Weights of a small GPT-style language model, trained from scratch on English Wikipedia.
Size: width 320, MLP 832 SwiGLU, vocabulary 8192.
Training: 513M tokens, 3912 steps.
MLP neurons of a small language model. Each row is named by its layer, matrix (down: output weights) and neuron, and shows model dimensions 240-303. Each number is 128 + 24 x the weight over its row's rms, rounded and kept within 0 to 255. A neuron's up and down rows have the sign that makes its largest values positive.
A block is one neuron, or neurons of one layer that tend to fire together. After each block is what it responds to, as a language model described it from the Wikipedia text at the highest values.

L5.down493 [150 109 123 138 133 115 114 105 130 119  63 144 100 124 155 141 120 140 169 157 109  78 142 123 137  95 153 145 166 145 145 121  96 151 106 145 155 117 135 120 129 124 118 135 123 153 103  89 124 132 127 187 156 118 135 154 125 132 139 150 121  84  98 106]
L5.down812 [125 120 122 167 128 119 167 161 118 173 135 136 124 134 135 131 147 172 152 163  76 122 134  89  99 121 150 120 196 158 152 113 106 158 117 131 156 107 134 102  71  70 135 167 148 165 134 100 149 145 155 163 151  98  64 142 124 137 132 121 131 130  87 139]
Responds to: Numeral digits, participle endings. Middle digit groups after the comma in large numbers in vote and stats tables (7,394; 291,661), and past-participle endings in passives (executed, notified, disembarked).

L3.down181 [147 114 120 148  98 183 124 135 121 120 158 118 139 128 122 138 122 101  88 110  88 125 147 141  82 132 117 131 181 166 160  79 126 168 145 133 181 103 135 101 126 140 128 156 125 112 149  91 158 121 137 120 131 140 146 132 131 131 103  92 124 121 133 115]
L3.down410 [137 154 113  98 106 114 133 149 147  84 146 137 125 145 131  95 127  93 118 146 143 104 109 118  80 107 152 124 128 166 115 140 124 128 102 109 134 142 132 126 126 120 118  89  62 149 122 128 131  91 117 126 127 121 140 121  97 148  77 126 113 158 104 147]
L3.down430 [110 171 180 137 115 115 153 119 138  88 187  92 172  97 133 163 107 151 117 150 137 120 158 134 157 122 108 115 165 102 108 132 154 156 124  99 131 114 106 124 168 130 154 148 126 116  98 137 156 159 145 129 131 107 100 133 149 106 112 110 150 124 144 132]
L3.down770 [135  82 113 124  77 170  99 120  87 122 142 161 147 152 106 125 107 114 101 121 111 132 118 113 113 108  99  93 138 117 136 194 147  97  88 154 133  95 122 122  48 137 141 122 134 100 157 142 103 134 118 126 136 116 114 114 191 138  92 139 138 167 150 132]
Responds to: Word-final name suffixes. Final word-piece completing a word split into pieces, mostly names and nationality adjectives, such as Croati-an, Partiz-an, Michi-gan, Uzbeki-stan, Incumb-ent.

L8.down387 [129 174 108 125 143 125 140 122 135  86 133 157 120 143 142 148 164 110 158 149 142 129 126 132 163 118 129 110 118 145 114 114 130 128 131 122 137 121 130  87  82 135 139 152 103 118 127 130 125 100 152  93 140 125 110 152 143 129 159 152 152 145  81  98]
L8.down400 [155 115 133 122 104 112 135 142 113 120 138 120 165 128 120 118 126 125 109 153 143 140 124 106 115 104 113 116 153 104 160 166 117 107 111 144 154 151  76 100 115 124 103 154 126 141 167 128 134 140 131 128 102 128 116 133 156 132 138 149 125 112 155 133]
L8.down404 [107 114 182 127 147 167 143 143 109 113 151  93 119 132 115 112 143 127 109  99 156  92 138 103 141 106  82 132 141 104 106 151 115 119 124  97 146 139 110 135 142 116 109 128 145  87 140 118 125  99 190 113 111 143 101 122 185 137 127 185 108 142 144  89]
L8.down667 [143 150  98 104 123  97 145 149 109  85 109 126 134 186 112 134 129 107 170 127 140  95 101 122 134  97 126 144 146  69  96 160 109 119 107  89 114 139 130 130 119 146 133 114 143 148 113 118 100 124 164 125 138 133  96 118 159 130 153 200 124  89 123 135]
L8.down703 [ 99 124 153 127 113 129  87  77 112  96 102 121 122 145 115 163 171 132 125 126 160 165 111  98 175 133 115 147 142  89 127 128 136 128 121 168 141 118 110 107 132 126 156 106 124 104 125 120 131 104 113 112 103 154 127 136 153 121 118 145  89 140 150 141]
L8.down711 [100 127 149  95  92 140  89 147  59 164 132 127 154 131 148 152 118 112 120 153 120  51 114  93 133 121  78 117 142 111 132 115 146 143 152 173 113 122 124 143 177 117 145 139 112 146 134 115 165 142 136 117 115 139 126  97 188 125 121 135 118  92 153 144]
L8.down753 [ 75 142 120 150 154 131 119 124 139 130 126 168 106 135 124 168 161 157 167 133 132 157 109  94 136  86 130 132  91 170  84 119 136  79 123 127 120  74 140 115 102 142 161 141 158 146  68 104 106  98 145 139 169 102 110 114 154 107 129 122 157  99 139 145]
L8.down815 [137 134 116 138 149 135 110 131 120 139 141 102 102 115 152 128 194  84 103 186 121 142 127 141 134 123  80 163 141 104 146 131 116 102 173 107 127 107 111 169 157 154 113 139 107 118 132 144 142 126 135 109 153 103 124  85  99 137 147 141 113 163 120 142]
Responds to: Section-heading closing markers. Final closing = of wiki section headings such as ==Early life== or ===Film===, plus the last dash or pipe in table separator rows.

L3.down260 [135 102 193 118  93 176 105 124 152 155 177  98 130 125 154 136 117 144 100 159 100 130  93 122 163 161 120 172 156 139 113 121 106 153 166 161 112 139  88 123  92 118 152  66 131 128 170 145 105 117 112 146 103 122 130 110 106 105 168  76 124  90 152 126]
L3.down312 [168 115 144 127 120 142 106 140 140 142 169 139 134 138 124 146 118 110 138  89 147 140  82 108 128 130 139 101 141 140 118 141 142 145 169 112 119 153 134 130 161 101 104 129 155 129 142 106 162 125 122 142 126 143 166 129 119 132 141  62  86 120 116 136]
L3.down659 [105 150 136 151 104 113  99 122 124 108 131 147 132 131 116 121 146 121 118 166 128 103 115 162 137 162 141 143 112 135  92 123 142  93 127 104 147 135 127  92 108 143  93 114 121 159 142 119 116 112  86 106 130 157 144 129 116 131 120 127 120 124 112 110]
L3.down816 [144  93  89 165  93 116 167 135 103 146 156 140 133  78 134 112  90 193 133  81 135 130 141  89 126 146 111 166 143 139 134 165 102 133 140 153 105 129 103 137 146  98 148 119 119 145 139 129 124 166 156 131 110 139 120 121 114 141 118  90 172 111 119 151]
Responds to: Early fragment of split words. Word-start or second fragments of words split into pieces, usually right after an opening quote, parenthesis, or prefix, e.g. "ci(tadel)", dis-jo-inted, su-pp-lier.

L3.down130 [126 142 104 119 158 117 152 139 116 164 109 143 122 117 134 112 107 163 124 137 134 109  91 177 123  85 151 135 108  81 122 143 152 139 126 107 121 134 170 118 135  76 134 126 127 143 135 160 151 120 109 176 142 141 129 157 142 156 166 119 189 147 126  93]
L3.down386 [137 120 132 106 134 140 204 154 151 149 158  99 145 123 160 116 106 167 131 152 121 136 153 117 108 104 182 124 131 156 149 142 102 115 122 112 129 149 165 121 120 108 148  98 106  99 143  91 149 153 127 142 174 161  96 135 144 105 141  91 118 117 101 127]
L3.down427 [144 111 116 154 139 146  97 139 115 157 134 131 140  82  99 123  92 127 136 110 128 154 156 129 144 138 157  81 136 126 112 137 106 108 146 150 100 122  84  91 114 163 120 124 124 159 159 125 171  91 107 132 123 136 140 151 138 133 148 125 158 110 117  99]
L3.down434 [136 143 118 148 155  97 127 113 105 104 150 107 109 129  92 151 130 109 123 157 111 132 112  93 123 188 146 104 149  98 150 148 152 108 139 111 129 125 149 103 123 151  95 125  85 110 185 127 127  99 134 104  95 155 130 136 130 127 132 139 145 119 109  89]
Responds to: Wikipedia field and header words. Field names and column headers in infoboxes and tables (Authority, Population, Apps, Goals, Label), plus biography openers like born and Early life.

L8.down59 [111 113 125 153 140 111 127 119 127 140 125 117 146 127 113 153 116 130 103 145 160 147 123 178 123  99 110 149  97  79  62 128 123 122 118 119 153 131 129 108 163 123 136  84 111 166 109 131 130 155 124 158 142 176 151 115 130 183 108 169 148 115 146 145]
L8.down319 [102 112 123 134 114 107 185 172 132 138  98 123 121 143 106 152 114 124 115 132 143 140 116 116 105 105  93 173 112  72 126 142 107 125  95  68 154 129 130 152 131 142 165 126  88 109  72 142 118 129 150 142 146 114 122 121 153 144 105 206 123 135 146 139]
L8.down561 [104 130 146 132 126  87 152 107 128 154 118 136 133 166 116 160 119 140 155 130 134 126 100 110 127 124 114 121  98  84 111 149 153 106  96 117 154 139 142  75 143 127 132 120 176 111 101 121 101  70 184 123 118 145 128  81  98 135 140 205 131 135 158 118]
L8.down565 [124 160 110 148  76 130 127 153 113 137 113 116 155 152 125 101 144 156 105 102 152 136 111 168 107 138  98 155 136  85 135 183 132 105 133 117 120 162 102 153 140 138 133 131  78  94 108  87 143 111 123 130 116 148 117 119 169 125 162 176 102 131 164 132]
L8.down640 [150 129  81 107  81 117 167 126 101 113 127 127 129 108 128 107 106  95 120 135 130 119 118 129 172 119 111 148  84  74  91 142 111 116 143 136 138 147 117 146 135 123 114 113 130  83 105 106  96 135 162 102  95 113 152 111 117 131 105 183 164 171 157  97]
L8.down694 [137 136 119 126 109 105 132 126 120 150  77 126 112 153 122 131 112 123 123 127 124 123 127 129 127 146  93 149 125  68  84 135 142 149 129 129 139 107 108 145 138 136 145 118  88 179  65 134 120 164 142 150 141 146 102  90 100 142 130 226 109 135 107 113]
L8.down733 [ 92 105 117 138  81 138 105 150 137 126 129 140 113 161  84 146 149 132 107 106 144 122 119 122  97 123 126 157 102 104 133 156 145 100 113 106 184 101 112 126 121 109 135 156 126 132 120 130  96  96 149 104 155 149 103  99 143 192  72 207 121 165 129 122]
L8.down773 [144 134  96  62 145  95 170 129 119 142 121 155 152 159 114 143 127  92 138 111 132 118 140  99 100 104 120 115 107  82 112 148 122 101 120 101 137 149 116 120 113 131 115 132 156 130 104 118  58  95 160 109 139 125 125  97 123 158 128 200 141 172 155 122]
Responds to: Section heading start. The first = of a Wikipedia section heading right after a paragraph's closing blank line (==Track listing==, ==Background==), plus paragraph-final periods and paragraph breaks.

L5.down115 [141 133 194 119 132 148 128  78 112  95 118 125 137 139  85 109 125 141 146 141 129 124 100 168 149 112  71 131 153 135 116 101 153 172 127 125 155 106 130 100 131 177  87 126 151 139 160 127 130 131 103 116 138 152 131 134 153 149 158  95 124 105 107 148]
L5.down270 [120  70 145  99 122 107 140 143 131 175 115 120 123 116 120 120 148 115 165 141 116 170  85 112 146 146 114  90 143 118 148 134 110 184  96 119 149 151 137 118 153 140 128 124 132 117 103  91 146 142 128  94 176 111  88 118 106 117 156 190 101 114 122 129]
Responds to: Wiki heading opener. The first = of a wiki section heading right after a blank line, as in ==Career==, ==Early life==, ===Mansfield Town; weak elsewhere.

L8.down142 [120 150 111 141 133 137 166 106 107 113 133  94 102 110 130 135 101 127 176 155 139  84 131 134 151 127 105 120 147  52 129 139 111 140 164 143 107 114 111 134 170 105 133 109 115 151 119 133 100 106 103 150 116 125 132 146 120 129 144 192 138 133 140  85]
L8.down472 [130 171 125 128 140 146 134 126 149 111  95 117 112 133 143 128 117 113 159 142 132  70 116 124 152 120 128 136 127 106 109 141 136 147 157 115 138  99 141 117 125 105 170 111 132 117 131 133 150  83  74 162 146 112 149 123 102 148 136 105 104  86  87 114]
L8.down511 [168 138 141 124 155 159 117 114 129 108 107 126 101 118 115 141 103  82 109 158  83 154 116 129 158  99 154  86 137 122 145 121 168 156 121 102 101  87 139 129 107 154 111  99 135 141 163 149 152 134 115 146 126 118 191  87  89 140 146 108 109  98 103 121]
L8.down541 [122 116  84 166 153 126 131 111 168 135 116 107 118 133 103 109 119 131 145 145 103 100 135 105 118 144 132 139  90 111 156 152 109 144 150 125 151  89  88  97 117 105 154 146 150 141 117 151 142 138 131 105 176 114 137 132 142 120 148 128 114 146 125 117]
L8.down635 [119 152  83  98 138 113  94 139 133 131 131 149 145 102 126 179 173 116 120 138 136 138 151 116 134 140 116 111  86 149 114 166 140 116 135  99  91 102 103 123 126  92 162 114 133 133  96 104 151  82  89  81 115 108 147 123 125 134  93 114 117  99 121 127]
L8.down727 [156  96 113 139  91 146 134 129 118 154  96 106 105 137 116 109  85 104 140 105 138 121 191 162 129 132  92 136 132 103 100 164 138 206 141 137 139 149 123 146 133 131 132  92 100 124  93 155 128 203 124 127 143 133  88 124 131  96 118 129  98 125 121 103]
L8.down762 [125 111 126 106 141 134 139 120 107 114 136 121 107  97 123 154 102 115 116 152 110 126 138 105 101 107 170 111 146 137 102 115 115 128 150  93  95 107 124 117  73 151  86 103 129 182 127 131 153 127 116 152  77 125 129 138 126 123 128 135 110  86  93 106]
L8.down795 [136  96 148 123 103 149 105 104 162 155 130 163 103 131  84 114 109  98 124 142 130 108 161  90 147 150  85 116  96 117  76 118 117 189  99 133 145 148 126 135 155 166  72 136 116 115 154 131 110 159 117  99 133 115 105 126 151  82 101 119 121 122 137 146]
Responds to: Bare verb after to/modals. The first token or piece of a base-form verb right after infinitival to or a modal (can, could, would, may), such as to turn, could contribute, may only.

L8.down125 [153 114 103 130 101 126  95 149 135 146 173 144 149 147 101 167 127  59 152 145 131 123 136  83 126 174 126  93 125 109 173 145 102 166 111  98 147 127 138 154 155 116 160 146 127 141 118 134  89 112 118 112 110 120 128 105 134 195 123 151 109 158 131  86]
L8.down128 [173  96 101 162 122 124 103 104 133  99 141 148 115 129 124 173 132 103 111 155  98 104  96 129 168 113 183  97 186 138 155 119 157 147 128 112 143  99 129 110 147 132 145 127 143 146 168 103 121 139 113 117 164 131 118 107 108 100 121  75 138 121 114 124]
L8.down163 [114 103 106 114 114 120  95 153 164 121 107 108 155 101 143 121 168 120 127 111 173 131 124 103 122 188 122 160 178 107 144 106 146 176 116 115 120 131 124 173 120  98 159 150 175 118 101 147 127 146 122 153 131 108 172 116 122 125  99 129  93 109 125 135]
L8.down224 [127  99 155 155 142 112 132 148 184  93  95 104  79 118 140 173 128 141 145 125  72 170 131 131 162 138 139 120 140 135  80 134 157 133 139 106 143  85 156 140 123 119 122 140 165 124 134 133 126 152 131 135 172 152 153  96 118 124 128 103 136 125 104 153]
L8.down255 [110 128 133 140 141 121  74  97 111 124 124 204 131 129 112 108 117 150 177 133 178 134 163 115 130 131 131 135 125 136 115 140 151 156 127 140 136 121 127 136 108 112 102 162 160 135  54 137 147 139 151 101 148  98 143 146 165 141 119 104 132 128 106  99]
L8.down357 [135 144 134 102 162 153 143  86 140 124 141 127 111 131 116  97 159 150 127  91 125 103  94 154 134 123 143 138 119 120 116 113 100  73 123  88 116  90 163 106 125 138 122 138 140 107 119 146 108 160  52 154 110 123 136 118 125 158 122 151 137 167 145 130]
L8.down750 [148 119 120 105 132  94  86 124 126 138 142 115  91 140 159 103 124  85 140 113 134 111 113 114 128 163 127 169 141 105 145 178 136 142 158 142 150 114 160 149 103 117 147 140 173 101 197 132 146 107 118 151 144 113 105 164 112 162 103 127 148 142 151 116]
L8.down751 [119 123 145 157 132 119 107 163 176 140 124 121 120 110 119 137 143 179  94 121 141  99 116 121 110 129 158 149 151 141 114  92 137 138 151 157 132 120 167 152 121 168 158 114 167  96 136 130 103 109 124 138 145 103 127 126 133 151 119 173 152 137 147 140]
Responds to: Proper-name continuation pieces. Middle or final word pieces inside multi-token proper names, mostly foreign places and people, often in lists or tables, e.g. Bang-alo-re, Zür-ich, Kolka-ta, Aw-olo-wo; also the day number after May and Rio de.

L3.down109 [111 125 149 147 138 125 164 117 100 132  96 115 146 114 130  83 126 144 130 153 155 157 149 123 124 129 115 159  81 151  94 167 141 161 160 113 176 156 112 162 150 100 117  92 137 115 105 169 118 152 165 113 160 135 120  98  99 122 178 131 139 124 117 131]
L3.down188 [138 131 152 116  87 150 150 127 141 135 138 128  79  88 140 169 121 144 135 115 108 126 120 126 104 180 146 155  89 147 141 138 117 123 103 132  92 121 110 101 157 122 126  98 132 141 146 119 111 134 166 111  99 148  92 133  74 170 126 141  92 110 148 138]
L3.down399 [118 117 145  93 117 150 169 109 130 127 160 104 150 126 147 172 164 119 118 134 115 113 142 148  83 114 104 148  97 184 144 163 132 155 130 103 157 159 152 140  91 126 123 110 109 118 131 118 122 156 132 126 188 161 129 128 134 107 167 142 150 114  97 125]
L3.down766 [127 131 163 115 111 167 125 140 116 154  83  95 114 140  96 162 115 151 108 182 109 113  98 150 171 121 112 120 170 164 102 148 111 115 136 160 149 100 111 172 135 140 129 141  99 142 122 111 120 108 145 164 127 100 123 101 124 105 127  95 113 122 123 112]
Responds to: Wiki heading equals signs. The second "=" of a wiki-markup section heading after a blank line, as in ==Career==, ===West Ham United===, == History ==.

L5.down4 [104 134 123 138 134 104 131  89  85 136  70 142 112 155 126 128 115 147 187 105 136 106 133 140 108 101 122 107 111 147 105 184 115 146 153 112 122 143 109 159 160 135 110 140 128 112  76 130 100 167 109 121 118 171 125 115 155 132 129 162 151 139 105 195]
L5.down567 [126 129 104 106 100 140 151 117 132  76 117 178 130 128 151 120  68 109 146 124 141 159 126 162 103 131 117 118 101 122  79 160 134 154 149 131 142 116 114 108 140 111  92 113 177 104 103 110 130 154 118 144 110 137 173 107 149 145  94 152 137 148 151 140]
Responds to: Bare verb stems. Verb stems or verb word-pieces in predicate position, often after to, not, would, or a subject, such as keep, play, make, conv-ey.

L5.down196 [112 176 100 139 126 118 107 141 137 152 138 176 184 149 147 172 127 123 120 144 162 157 112 162 120 107 154 169  99  77 149 101 112 102 135 104  97 128 127 149  82  91 166  91 131 141 124 104  89 127 111 141 108 120 139 114 129 117 149 139 121 106 148  98]
L5.down668 [100 136 152 142 158 102 117 118 117 112 133 167 140 146 131 174 107  95 158 149 150 144 139 103 140 101 159 151 152  82 130 123 147 113 148  96 106 110 121 150 117 107 147  81 127 128 179 122  86 132  51  86 116 139 107  80 124 109 155  94  89 129 135 113]
Responds to: Heading closing equals. The final = that closes a wiki section heading, strongest on ===subsection=== titles like ===Mansfield Town=== or ==Early life==.

L3.down237 [158 132  86 121 172 135 144 134 118 108 120 135 110 121 139  80 154 116 153 187 108 140 113 107 122 113 131 162 156 145 109  99 127 155 110 120 122 131 160 119 114 154 129 163 141 130 111 138 143  96 119  87  83  98 127 125 170  68 140 130 105 137 112 134]
L3.down482 [108 110 110 129 149 155  90 158 131 157 108 105 116 142 109  95 123 107 164 102 148 120  80 181 116 167 133 111 146 140 116 166 100  97  97  92 112 138 128 159 117 167  78 129 115 138 130 118 166 159 102 143 157 100 120 162 143 152  61 113 105 118  97 121]
L3.down498 [118 163  93 152 149 149 130 108 134  82 105 121 177  92 122 116 115 112 137 129 169 158 133 106 124 174 144 135 158 116 104 113 142 116  96  90 152 141 113 119 123 129  95 115 106 110 103 151 167  95 126 162 116 128 101  97 129  86 164 107 125 143 107 137]
L3.down573 [114 129 104 161 146 124 104 116 154 112 122 148 112 119 126 102 117 131 118 118 167 158 132 131  76 137 183 126 118 133 103 184  90 156 109 107 132 152 147 140 140 149 162 164 124 149 104  90 107 118 133  73  86 110 107 132 147 160 134  78  71 155  81 144]
Responds to: Wiki heading closers. Closing "=" signs after a Wikipedia section title (==See also==, ===Eyes===), and more weakly hyphens in compounds or codes (data-sets, E-W, A-4K).

L8.down115 [132 104 147 144  99 106 150 170 151 138 141 134 120 129 152 129 186 142 119 107 127 131 104  94 155 121 161  96 144 102 129 128 156 128  62 105 129  76 134 159 106 130 147 129 110 112 134 113 147 129 147 163 162 121  98 135 166 116 124 124 122 134  90  95]
L8.down314 [113 142 151 126 124 129  85 167 142 102 127 174 141 172 140 119 155 180 116 169 143 118  99 121  94 129 176  83 153 149 160 117 114  76 117 120 141  76 139 142 107 141 140 143 132 139 142  84 144  82 133 101 118 120 132 127 149 143 125 178 151 123 155 131]
L8.down353 [124 145 118 124 120  97  93 106 125 110 146 148 134 104 114 100 162 127 134 174 116 108 120 109 140 119 133 106 102 172 155 143 147 137 156  89 122 107 174 131 132 158  97 171 138 169 136 127 116 139 102 132 106 121  73 146 131 101 102 126 127 102 103 167]
L8.down642 [191 153 153 120 131 140  64 120  99 141 179  79 114 144 112  67 151 123 115 189 144  99 150 147 123  84 110  96 109 168 159 106 124 169 172 110 122 150  97  90 166 165 110 168 119  83 160 112 128 119 165 107 106 158 142  87 140 180 126 105 103 117 120 138]
L8.down699 [147 133  95 116 155 133  60 116 115 131 171 144 163 193  94 147 146 158 110 140 145 100 138 126  75 122 133 108  96  75 111 104 130 114 108 125 140 153 145 121 128 142  88 144 106 153 139 145 121 116 111  85 115 134 105 104 117 113 104 154 146  86 140 146]
L8.down741 [140 150 126 158 143 129 123 110 139 159 166 112 120 124 158 134 134 159 118 127 134 156 112 132 107 153 154 153 106  64 138 126 142 148  92 156 110  87 115 131 106 114 122 136 147 136 106 133 107 122 118 134 140 121 148  95  81 175 140 107 125 149 127 114]
L8.down802 [142  98 126 144  61 121 141 199 163 125 172  69 156 110 147 122 184 142  60 137 119 155 105 147 158 117 122 136 135 163 142  97 133 137 118 119 115 123 127 144  96 182 125 132 109  69 123 158 122 104 104  91 102 138 163 166 125 144 186  78 102 116 133 128]
L8.down826 [ 78 106 102 151 138 143 123 104 118 123 139  93 153 157 169  87 107 153  78 172 152 115 168 117  89 176 109 136 167 109 150 121 139 156 137  85 107 131 126 118 119 141 126 152 137 147 114 162 142 125 119 161 144 133 148 137 162 150 159 131 133 117 141 116]
Responds to: Predicate after passive auxiliary. The word right after was, were, is, has been in passive or linking constructions, often a participle or its first piece: adopted, published, announced, ban(ned).

L8.down40 [ 86 135 143 154 141 117 114 116 121 115 120 159 123 121 168 102 168 146 134 129 109 140 111 129 132 136 103 112  89 125 173 117 138 137 133 121 149  97  98  72 134 119 117  91 114 137 166 140 100  97 114 155 116 114 155 105 101 129  99 116 159 110 113 145]
L8.down61 [105 127 161 136  97 116 165 144 149 105 150 121 108 108 142 149 195 173 119 104 110 138 111 119 113 160 116 159 132 159 141 131 136 146 131 144  89 123 148 101 114 105 132 139 128 116 178 136 133 101  91 121 132 141 109 126 124 134 108  87 112  98  71 140]
L8.down65 [113 131 110 169 129 144 118 139 129 101  63 152 134 105 140 108 104 108 152 124 152 149 183 115 134 105 121 124 145 130 116 137 134 123 156 144 124  87  92 132  77 115 156 123 119  76 155 127 175 123 122 167 106 113 115 118  77 116 141  96 121 130 108 118]
L8.down223 [ 90 150 140  96 178 118 135 122 111  98  86  96 112 107 135 103 123 116 143 137 127 156  97 143 129 145 137 155 123  98 128 113 137 134 152 135 149  95 126 122 135 130 109 113 113 131 124 175 135 128  95 128  89  99 136 115 120 150 156 147 118 135 140 114]
L8.down292 [ 90 145 108 145 112 130 124 108 133 108 122 157 134 128  89 134 140 140 203 109 115 132 136  96  98 118 101  89 141 127 111 110  92 102  86 131 140 128 154 136 128 113 113 141 108 103 125 135 102 153 117 120  94  92 146 147 136 151  83 152 158 171 122 161]
L8.down433 [ 70 149 150 165 148 139 149 147  99 103  95 166 100  94 147 119 132 136 139  87 130 157 127 122  91 145 116 108 108 129 154 111 124 118 118 126 130  95 146 164 129 130 120 129 102 148 155 129 117 109  94 159 118 134 118  78 114 154 103 139 150 123 173 130]
L8.down734 [125 134 120 154 121  93 144 136 119 174 146 183 153 112 122  95 144  90 126 121  99 197 131 136 167  97 133 129  99 112 160 130 129 126 150 139 110 112 138 124 117 126 116 156 183 105 163 135 110 112 166  96 152 103 173 137 116 115  88  92 136 110 164 127]
L8.down774 [167 137 138 174 161  88 132 105 126  87 126 120 118 107 129 124 130 147 154 113  83 137 117 131 182 142 107 125 130 175 114 127 119 129 134 131 155 104 136 113 128 128 111 148  75 107 122 157 102 125 113  93 150  98 140 122  54 139 134 113 154 147 170 144]
Responds to: Mid-word subword fragments. Short subword pieces inside a longer word that is split into several tokens, after its opening piece and before its end, as in infiltration, Sullivan, Zürich, discontinued.